Weights of a small GPT-style language model, trained from scratch on English Wikipedia.
Architecture: RMSNorm before and after each block, no biases in attention or MLP, tied embeddings, capped logits.
Training: a variant of Adam for these matrices, 9010 steps.
MLP neurons of a small language model. Each row is named by its layer, matrix (gate and up: input weights) and neuron, and shows model dimensions 160-287. Each number is 50 + 10 x the weight over its row's rms, rounded and kept within 0 to 99. A neuron's up and down rows have the sign that makes its largest values positive.
After each neuron's rows, "fires after" lists the tokens most often just before its 100 highest values on Wikipedia text that the model never trained on.

L9.gate960:49 57 63 32 52 49 50 47 35 54 52 51 53 56 51 33 44 42 32 52 55 27 53 41 46 61 33 48 53 63 55 57 51 49 53 39 44 46 59 56 35 38 35 51 55 46 62 58 59 42 30 50 66 39 38 59 26 45 44 58 47 51 56 58 41 57 49 75 69 56 56 44 52 70 51 46 41 49 33 45 46 52 61 44 50 41 47 61 50 60 54 44 34 51 44 52 41 41 51 48 58 46 70 42 50 56 46 51 64 38 44 56 61 53 47 39 57 56 55 40 55 56 72 50 31 41 54 52
L9.up960:44 48 65 42 51 36 54 57 44 68 47 60 46 38 45 60 55 47 32 49 27 55 56 56 59 33 47 57 59 47 45 39 30 42 56 66 34 72 51 49 64 38 62 36 59 41 65 52 57 48 31 47 57 35 37 36 67 51 51 40 45 73 58 62 47 61 43 36 42 26 53 63 66 38 37 42 23 62 52 53 36 51 47 52 57 58 53 66 54 51 53 54 37 78 44 63 54 61 42 57 57 52 24 64 58 55 36 57 43 63 58 40 52 47 57 54 51 44 41 38 44 42 43 80 57 66 58 52
fires after: ":", ".", "; ", "′", "' "

L9.gate4493:38 68 48 46 33 54 48 51 47 35 67 43 45 45 62 48 34 27 39 68 66 55 44 49 43 50 52 53 58 60 55 67 55 54 70 41 45 53 47 59 53 45 43 56 42 59 56 39 32 58 59 65 39 50 51 42 22 36 57 56 39 56 44 60 45 45 62 42 56 32 55 48 52 49 62 51 49 42 45 36 40 44 63 56 49 64 74 46 54 48 45 58 53 46 45 36 47 36 49 33 55 64 53 37 37 54 41 77 55 42 43 38 53 63 48 51 59 41 50 57 57 44 49 36 36 46 47 45
L9.up4493:54 63 58 32 59 46 27 43 50 51 37 50 37 63 57 35 55 44 76 50 52 43 66 39 58 45 39 48 35 34 40 52 50 56 65 56 52 60 33 64 43 36 41 57 60 62 58 45 47 41 60 51 57 62 55 55 56 42 40 55 42 41 47 51 40 45 63 22 53 47 53 29 49 50 50 51 60 39 66 50 47 38 36 48 56 48 54 61 49 46 52 37 51 46 36 59 42 64 48 41 53 41 65 60 62 40 57 54 49 44 56 54 41 41 58 63 63 65 59 42 62 50 29 60 58 46 50 41
fires after: "\n", "| Turnout", "8"

L9.gate1125:54 34 50 24 55 58 39 43 46 40 49 51 50 49 45 44 55 41 60 55 51 39 34 47 49 47 67 54 48 38 41 38 53 45 53 61 36 33 30 56 40 24 60 41 45 49 55 64 43 52 28 62 52 55 46 39 43 49 53 54 42 58 69 49 52 54 47 40 35 72 56 54 43 34 50 57 47 49 62 38 63 54 58 38 41 47 67 46 44 39 70 47 60 48 79 59 64 59 61 42 46 39 48 39 47 80 41 55 62 43 29 52 55 57 65 50 42 42 52 46 38 60 66 46 59 68 60 65
L9.up1125:54 61 81 57 45 23 54 54 40 65 31 49 41 50 33 48 46 67 33 49 54 42 62 53 62 56 51 39 58 66 47 63 51 63 51 51 55 56 46 50 49 51 37 33 54 49 49 66 47 56 50 54 45 45 42 45 46 45 47 56 53 52 46 51 50 68 54 53 41 50 45 48 61 52 41 61 43 44 45 61 44 59 47 52 64 51 51 55 39 58 51 47 49 61 42 59 58 65 43 75 47 58 39 54 57 46 67 40 52 32 52 44 32 43 36 57 49 47 50 58 59 66 44 61 54 51 53 36
fires after: "\n", ".", " | Free"

L9.gate2553:52 48 62 53 49 61 40 54 49 53 51 43 48 64 56 44 40 43 59 68 63 37 51 35 55 53 52 59 66 47 46 45 53 50 41 43 44 60 63 55 51 73 41 39 52 41 42 66 51 57 36 43 50 45 46 45 30 57 58 77 47 62 47 53 56 57 60 45 49 36 43 40 31 54 42 52 48 50 44 41 61 49 52 54 49 48 34 54 68 54 55 53 54 29 52 55 61 45 64 36 51 40 47 44 54 71 43 58 62 45 46 37 57 55 53 44 35 64 67 66 44 66 41 43 55 58 42 39
L9.up2553:64 44 62 46 44 54 29 50 38 53 74 49 40 34 58 68 56 69 56 61 38 51 62 43 44 62 48 54 30 33 60 57 39 52 46 58 46 54 55 57 60 60 48 40 60 43 54 34 56 66 47 52 57 34 62 55 43 65 52 68 52 36 58 48 37 60 47 53 39 48 47 35 68 62 56 31 48 44 71 66 36 65 56 55 38 65 44 42 65 47 42 46 59 35 41 54 61 56 40 53 43 61 54 64 44 64 52 48 49 48 65 39 60 52 38 75 66 30 50 41 57 54 52 60 58 55 50 53
fires after: "\n\n", "\n", "\"", "- \"", " | \"", "|"

L9.gate4411:48 44 42 43 57 33 47 51 73 58 56 35 57 23 45 53 53 60 61 46 51 49 50 48 52 61 39 50 50 48 42 58 44 63 55 67 37 57 45 48 45 27 58 45 30 56 63 53 41 43 62 57 49 66 55 64 42 39 57 36 49 50 54 53 54 32 57 45 35 41 41 43 41 43 55 54 49 39 50 34 34 50 49 54 44 51 69 62 45 53 58 68 64 50 46 34 73 36 48 36 36 45 62 59 63 65 27 41 45 57 58 61 39 61 72 49 39 53 44 50 47 45 73 41 42 48 60 53
L9.up4411:46 49 62 40 59 64 44 54 32 54 47 60 55 52 46 44 55 49 50 58 65 51 40 48 55 45 61 64 49 48 45 47 69 41 38 33 47 50 43 37 50 49 46 50 51 49 49 52 50 62 46 46 47 44 42 57 45 49 60 52 45 45 54 47 69 37 44 29 46 51 40 58 70 40 69 39 44 39 38 55 66 48 49 59 53 55 46 70 58 65 37 48 54 47 74 56 58 55 58 47 62 53 46 59 53 42 50 55 66 51 38 41 53 60 50 57 41 49 61 47 50 37 47 44 46 50 41 55
fires after: "AR", "A", "T", "G", "V", " —;"

L9.gate323:48 33 55 55 43 38 56 39 14 47 30 54 49 38 47 52 32 36 46 45 41 58 35 49 67 31 62 48 55 54 35 34 46 69 45 67 55 44 42 51 56 39 54 63 41 47 59 36 45 60 40 39 29 50 49 40 72 54 65 59 46 26 52 55 52 32 39 75 43 34 25 47 58 57 53 48 45 57 68 45 45 53 63 35 25 59 56 35 72 56 35 53 38 57 59 39 59 55 69 50 37 46 46 45 60 44 48 29 55 65 40 58 48 55 72 55 47 53 43 73 58 54 57 43 64 59 46 55
L9.up323:36 57 58 61 65 34 58 48 55 58 44 48 53 55 33 49 67 61 48 45 46 54 56 77 38 61 39 43 52 62 57 49 59 40 35 34 49 42 62 59 61 45 57 41 44 56 50 65 53 43 31 54 39 46 43 49 59 52 43 57 65 55 39 34 48 57 39 38 53 37 40 36 55 34 47 51 59 45 58 49 55 67 47 59 35 34 37 38 54 66 46 63 44 49 42 59 73 54 57 37 49 70 53 47 20 60 63 45 39 42 61 44 30 47 40 47 56 42 43 45 45 33 54 54 48 42 51 37
fires after: "2", "1", "–", "|"

L9.gate4392:53 49 46 38 49 71 58 46 56 50 48 42 43 47 51 20 40 55 56 51 42 45 57 34 48 94 47 57 54 45 47 57 50 54 58 49 47 58 56 36 54 42 41 56 55 46 60 50 28 48 40 62 67 52 46 54 43 44 47 56 44 50 51 56 40 51 52 52 37 60 58 50 56 60 62 50 69 40 57 53 74 59 49 60 45 42 61 43 47 43 61 36 48 62 61 47 49 38 56 50 66 54 47 38 32 99 49 57 75 60 68 35 49 44 47 41 51 63 45 55 33 54 38 54 37 33 59 60
L9.up4392:59 62 52 41 51 53 47 53 53 48 54 58 39 46 54 48 37 49 48 45 41 52 46 50 42 98 47 49 48 50 62 52 62 46 42 54 44 49 45 48 57 40 58 35 47 41 60 44 29 51 60 66 42 63 47 52 49 44 47 43 37 34 50 61 33 51 52 45 50 60 50 60 51 64 56 45 67 33 57 49 71 50 32 41 42 51 45 50 29 38 45 57 53 67 50 54 55 60 56 50 58 50 36 50 57 89 66 49 52 46 65 35 66 30 57 50 48 53 54 49 38 51 47 60 40 31 56 39
fires after: "| ", "\n", " | ", "),", " †"

L9.gate1876:44 36 42 51 62 50 67 50 47 38 55 44 43 53 40 45 46 62 63 48 52 60 56 37 53 44 55 34 55 45 58 55 62 59 51 56 39 47 65 46 60 46 51 60 57 51 44 52 68 47 43 71 54 59 40 64 40 56 46 56 24 48 48 56 56 44 48 50 47 50 59 56 58 41 53 48 44 59 62 47 66 64 56 49 40 45 46 47 51 54 59 48 57 25 62 55 49 56 59 51 52 53 37 46 49 73 40 55 61 46 47 68 44 41 47 55 40 60 56 55 61 45 54 49 46 58 59 61
L9.up1876:51 49 41 38 41 59 45 62 37 43 44 38 59 51 37 67 53 62 52 53 43 43 35 55 57 43 47 42 53 66 42 44 36 46 40 69 33 45 43 42 39 35 40 68 61 44 62 53 60 56 41 53 64 58 53 48 56 44 50 44 50 67 34 64 49 48 45 51 53 36 62 54 31 58 49 24 54 45 45 40 43 56 54 35 58 45 45 61 58 35 46 49 72 43 55 49 48 57 51 50 36 55 34 52 72 52 55 37 38 48 36 63 50 63 56 50 32 49 49 54 50 67 47 44 56 61 57 50
fires after: "\n", "(", " +", "rob", ") =", "ere"

L9.gate1453:51 45 58 49 51 53 64 63 48 44 54 60 55 61 61 47 42 49 54 43 59 68 46 39 57 49 58 23 40 47 65 62 38 43 50 47 47 47 49 66 52 46 64 41 42 35 43 40 69 37 33 50 36 60 43 44 51 45 40 44 47 48 55 54 47 42 58 55 67 62 46 63 50 63 41 32 55 55 56 30 47 30 37 39 71 36 50 50 37 34 65 50 63 57 62 47 41 50 54 59 64 56 45 41 63 51 48 54 46 69 51 50 47 66 43 77 27 40 56 41 56 66 44 40 36 36 53 18
L9.up1453:62 39 51 35 42 62 43 64 47 54 35 41 54 25 34 53 51 68 57 47 28 47 58 38 50 47 53 65 62 65 47 42 48 52 49 49 60 61 57 42 54 50 65 25 74 40 46 66 70 51 54 60 71 33 46 45 41 44 58 50 44 51 60 28 53 62 59 48 44 42 40 43 50 60 48 51 23 48 57 52 59 53 55 44 59 41 62 57 30 43 56 24 59 53 34 48 47 53 43 48 61 50 53 47 53 57 68 43 59 51 61 37 64 49 51 56 61 41 57 56 57 47 37 60 31 56 62 66
fires after: "."

L9.gate4019:46 45 54 58 51 60 43 49 32 55 48 44 44 51 39 32 40 46 73 53 36 49 39 44 44 59 64 43 57 56 46 57 58 53 64 47 49 36 44 47 42 43 35 40 43 43 45 61 54 60 39 58 52 66 44 38 28 47 67 53 32 55 34 34 65 47 55 27 47 48 48 36 36 50 43 54 55 64 62 39 53 45 39 69 52 43 52 60 47 48 42 40 49 67 42 49 51 50 44 42 66 46 49 44 57 51 52 49 26 39 56 44 37 59 55 57 43 54 47 59 51 54 52 38 52 64 42 55
L9.up4019:39 59 53 42 56 29 34 45 50 53 30 59 43 48 49 47 55 37 47 55 45 61 34 54 58 57 57 46 54 45 51 44 55 54 39 54 64 56 53 43 60 59 50 52 59 67 67 74 50 55 58 56 44 38 31 53 60 37 43 45 53 39 51 59 44 66 46 58 47 46 46 55 42 23 29 62 59 46 70 49 45 45 51 46 43 34 43 36 49 54 60 48 57 50 49 28 46 58 49 60 67 49 44 55 50 32 49 64 57 53 62 45 51 52 69 49 40 59 55 54 44 47 37 46 50 58 50 46
fires after: ")", " |", " | Q |", "996"

L9.gate1854:54 38 75 41 52 70 61 47 54 41 47 53 59 67 43 45 47 41 41 53 58 45 59 25 51 39 57 52 41 48 42 46 61 55 68 62 44 49 51 56 27 50 27 54 47 52 55 57 64 54 52 57 67 45 53 47 55 67 68 52 31 44 59 40 49 53 53 41 57 35 61 32 54 52 54 43 54 56 34 65 54 45 44 51 50 49 47 46 40 38 46 45 47 51 51 46 61 40 53 46 51 43 41 32 60 49 51 21 52 48 45 43 64 51 69 44 53 49 57 47 56 68 41 53 50 34 42 49
L9.up1854:62 37 41 37 46 55 42 52 58 64 52 53 55 42 63 37 41 28 43 46 45 56 37 31 45 57 52 57 41 55 39 62 48 64 70 49 46 41 60 49 57 51 57 37 39 61 50 53 60 44 57 42 39 55 50 39 49 53 47 61 50 55 61 37 46 64 58 49 61 59 52 53 73 33 51 50 57 43 40 68 65 57 63 37 47 59 59 34 72 48 54 50 59 51 48 62 61 45 68 54 56 43 53 53 64 52 29 49 70 50 38 46 45 66 64 43 67 36 47 55 47 46 31 41 47 65 56 45
fires after: ",", "1"

L9.gate529:53 52 49 41 62 44 37 56 35 49 60 45 28 42 46 59 53 58 39 58 64 46 62 41 57 54 58 48 30 63 38 40 44 66 41 56 46 37 60 59 40 34 55 68 62 46 37 46 40 54 53 56 50 54 65 49 41 57 63 49 42 68 66 48 44 58 54 52 65 49 36 64 67 64 51 34 64 47 53 62 56 57 45 46 34 56 38 40 50 43 49 62 80 51 69 52 43 48 81 43 41 55 54 50 40 47 39 42 44 42 62 67 33 58 49 45 58 53 33 28 48 54 60 48 52 66 54 43
L9.up529:50 50 60 36 69 60 63 43 49 48 53 74 57 41 36 58 54 46 50 50 44 52 54 37 48 44 44 56 47 42 59 57 40 45 56 26 38 53 43 45 38 41 48 62 52 51 62 54 67 51 57 49 45 58 36 48 37 55 35 49 32 52 49 42 56 45 29 44 62 57 46 57 48 51 57 50 48 64 57 68 44 49 48 49 65 56 52 57 41 25 52 62 59 65 46 60 58 46 33 49 43 54 55 52 59 53 63 48 56 50 59 36 59 53 52 54 60 54 56 30 44 46 55 38 49 52 37 61
fires after: "1", "2", "–", "| W", "; "